Part of a small language model's weights: LayerNorm before each block.
MLP neurons of a small language model. Each row is named by its layer, matrix (up: input weights; down: output weights) and neuron, and shows model dimensions 16-143. Each number is 128 + 24 x the weight over its row's rms, rounded and kept within 0 to 255. Numbers have three digits each.
After each neuron's rows is what it responds to, as a language model described it from the Wikipedia text at the highest values.

L4.up115:122108147139146084112092129122129152118094173130165136096162089130082135133164121167141147122108160122157112129164131151131123127134084165160157116159148133196128141150138081146118125143097104118176176134147148092147103114149170133162138135127150179139129163122115150141166104129160133118170117148141124121128125080132125111140121117141122156167127154106135094079166186096082137107145
L4.down115:158116108094109143114113106097122198136123110116120137121125072108109138142135123132092076117125111136114169170120131123104087141138106102136146127105120117103144152130171120121108115140113138160105160123139123126133136154140154150103121134133124115139147105109148121136134139121166142082106135138169131134141109099107118126166132105156151101099107109136126147110107105120128106169145
Description: Wiki heading closing equals

L5.up1081:128106118160118129141173153119138141143121113089175159168120128111138120147098157116089129151134144164160173130143124193099157149135096146121112096122155106119109117120111086141108140151186093121136131173146142160094118142131160140122118139123156132144148131153102122139148137111125119123132072162134105092096167107170156091117145103139157085119085084119116111137132175074145130168111
L5.down1081:195115115118125129144061105139132133152158136137120080118133099123115099108122126142131116127145121135120106114157166124120118127119166155110093170121124107148146152166130124170136121106117130094114125129137108137101131112103145107130144099164063130145129124097119115115091177118120148126172140111128191114175149111115124147118109134120109106115151107134124138107161114138100101122101
Description: Markup and field delimiters

L4.up1248:131099147180134137126119121170136140130085169100123132149115138136129105122127095160152111149073184119135107145111090073144098114129134145153129104124117131154167166136183127151170142115108126155138121143072102135149135104085153121124085133085147131141092132127120149129130165096123121136148092108105123139150113172104150132135082136120112098144082128119137129164117151141110116123167
L4.down1248:108093146119163164134122161080128106117114133174133112097162194117148100138114103129124131122119081118113144146186169137143139117113156113168128104191120105123149149159120136129168200148103099137124136125150083139121133166198086112133098110168141101104145112126157154096090105168131120131111134111156131091146132127122143103141099151076119102183102115155123070152102096121112114122116
Description: Mid-word subword pieces

L5.up819:129132128124115086073148115120135172159129129110137125137093170119102122129144137081080121132118137090127115153090100160099114148124061179120184128106123096131151141139185100130117163109160082101117104105120113097105150160169114124160116136135127149110108120146119127163135142110141164174140147125132133145129138093118131129136104133134120171166140092147114154147137138123118145129131
L5.down819:113135140110155151136144120131128170119123131098100155131176134154160113153125149146130110129155108149145135134128142138142109130157035107141135123118099117118174151087108145173171115120092125092146153146125107132121089139085123144091142112117111143192195133119083096094145105111095122153189133151143120105146116107117168124129143098150115156116135179132135146137115115117143086172135
Description: Word-completing noun pieces

L5.up584:136146106148129132065167148119142136110131112166137192066122142130137092142138115095108167143161169139094128147127123147107109138117104150161168122132082122166141118107139154108155172118089147141121172101113125142081155102112140114151140139129151136095126126098154145134140130094111139128106087081124145102152103145108141164113137148128148165136114135094108096139115139164147110154106
L5.down584:097168128132109096071124162121115129112121123118122169123153126157122129086099102116094133147134097087141159154148112102131144148113088077110111103119139128136115120159115110128143109128148123110161160124129141180078162101095101100156126095134167115093117104138169084150110109111149100102119099115138132111159143111116109154162092155130120103146154116134162091120111086118146174134118
Description: Mid-compound word pieces

L4.up750:109122132101129091154157101165135134121164166087083155104151140115138151140119105081148105123111129113138135109082123141124114139090086150123146140122164153133133104090123113127164128075070120137131120124074162126159110111120130085105094103144130133141155165107117121172117078110082145136129121129127146184105108151106116101139091112130117138136081139124090124152163158110116120106174
L4.down750:118139128142171107096096121105114149119108118146142150128113158127156140148168131090119072145144135122088112146125112115133108137132059173117159120114077144100131143172167139153127097139142123087138203140090099142106135101166120120148183144117099126129162136120120118145111148102130157171153136143081108128130096108135135120138147117152142145130167108163145156093153111129145124130132
Description: Final word-completing pieces

L3.up833:145088106110105160149124132128103111148134110126110109128123141149105106137130125129129177141141113126100134124103134112140115188115133120110146125139123110151122122132150137125106142112094052152158101099130117104105095162105115139130082111111136112119165127150166182113126147103123135169099126173152167110134128148113128118153139095133150109139101129118112129112114160112146084091102
L3.down833:141144166077118088096109108088161158135113166104087121123142132122168128167138081118140101125107103110121164144135167180111139119146134117151088079150106129111127127144172155107178140111131098130152110129100115140163163122141166133118159155117149136128152129135131129163120113087095114131118166129153143130129124124125080150112104139132161100140110122104112111138130149154118055119136
Description: Mid-word completion fragments

L3.up1155:127095147075138107137097165152154151150157089083101117165126155125115126123130169136134131156119125119116136158104158131104129212176119133177131142130154093126108107155128116134090120142142120154083163105118103158160122131097118125096098115123122116118124108138117124138100143146107137153160107162092119124109182110178102138138152072117143104142137096090123147129114158138198162106091
L3.down1155:174104132111135146129123144130075138123148180155155118137145136105100107114107150098132143114126121130136119103111140098162100126149024159087150128170172143108143101130113150164155097124146163130108160131164142116143142149170119127122183101156143123119133165141111118155130117145115117118107120141158143098135112109110113176130118098096130100148082152153120092170149117108084148164100
Description: Markup delimiters after entries

L3.up815:118144151100138129163131111157188068088099127136166111101121086106097156121134150130148148140150121163143127137156130136076106125114081111142115112066108140114137158121136136122147149126116161148089082130150097130190162156147095123169095143147133142174134094108157111115142122107090153141096104112126150143062100144083090127157173145095109128167126129141107106129160165105109169168130
L3.down815:117100125130117131090152093088126140134129067135097104157081108125078134125112143141147113101124099059140105153095129136134109127139143105100124113163128112099168126152124134142125114157080139123148106110124111159138111151134097131138130118112157159120113108111143169165106119099137135178147109166146156157149112133146090156135105156124166123125147115117140144125100130121115132167143
Description: Hyphens inside compounds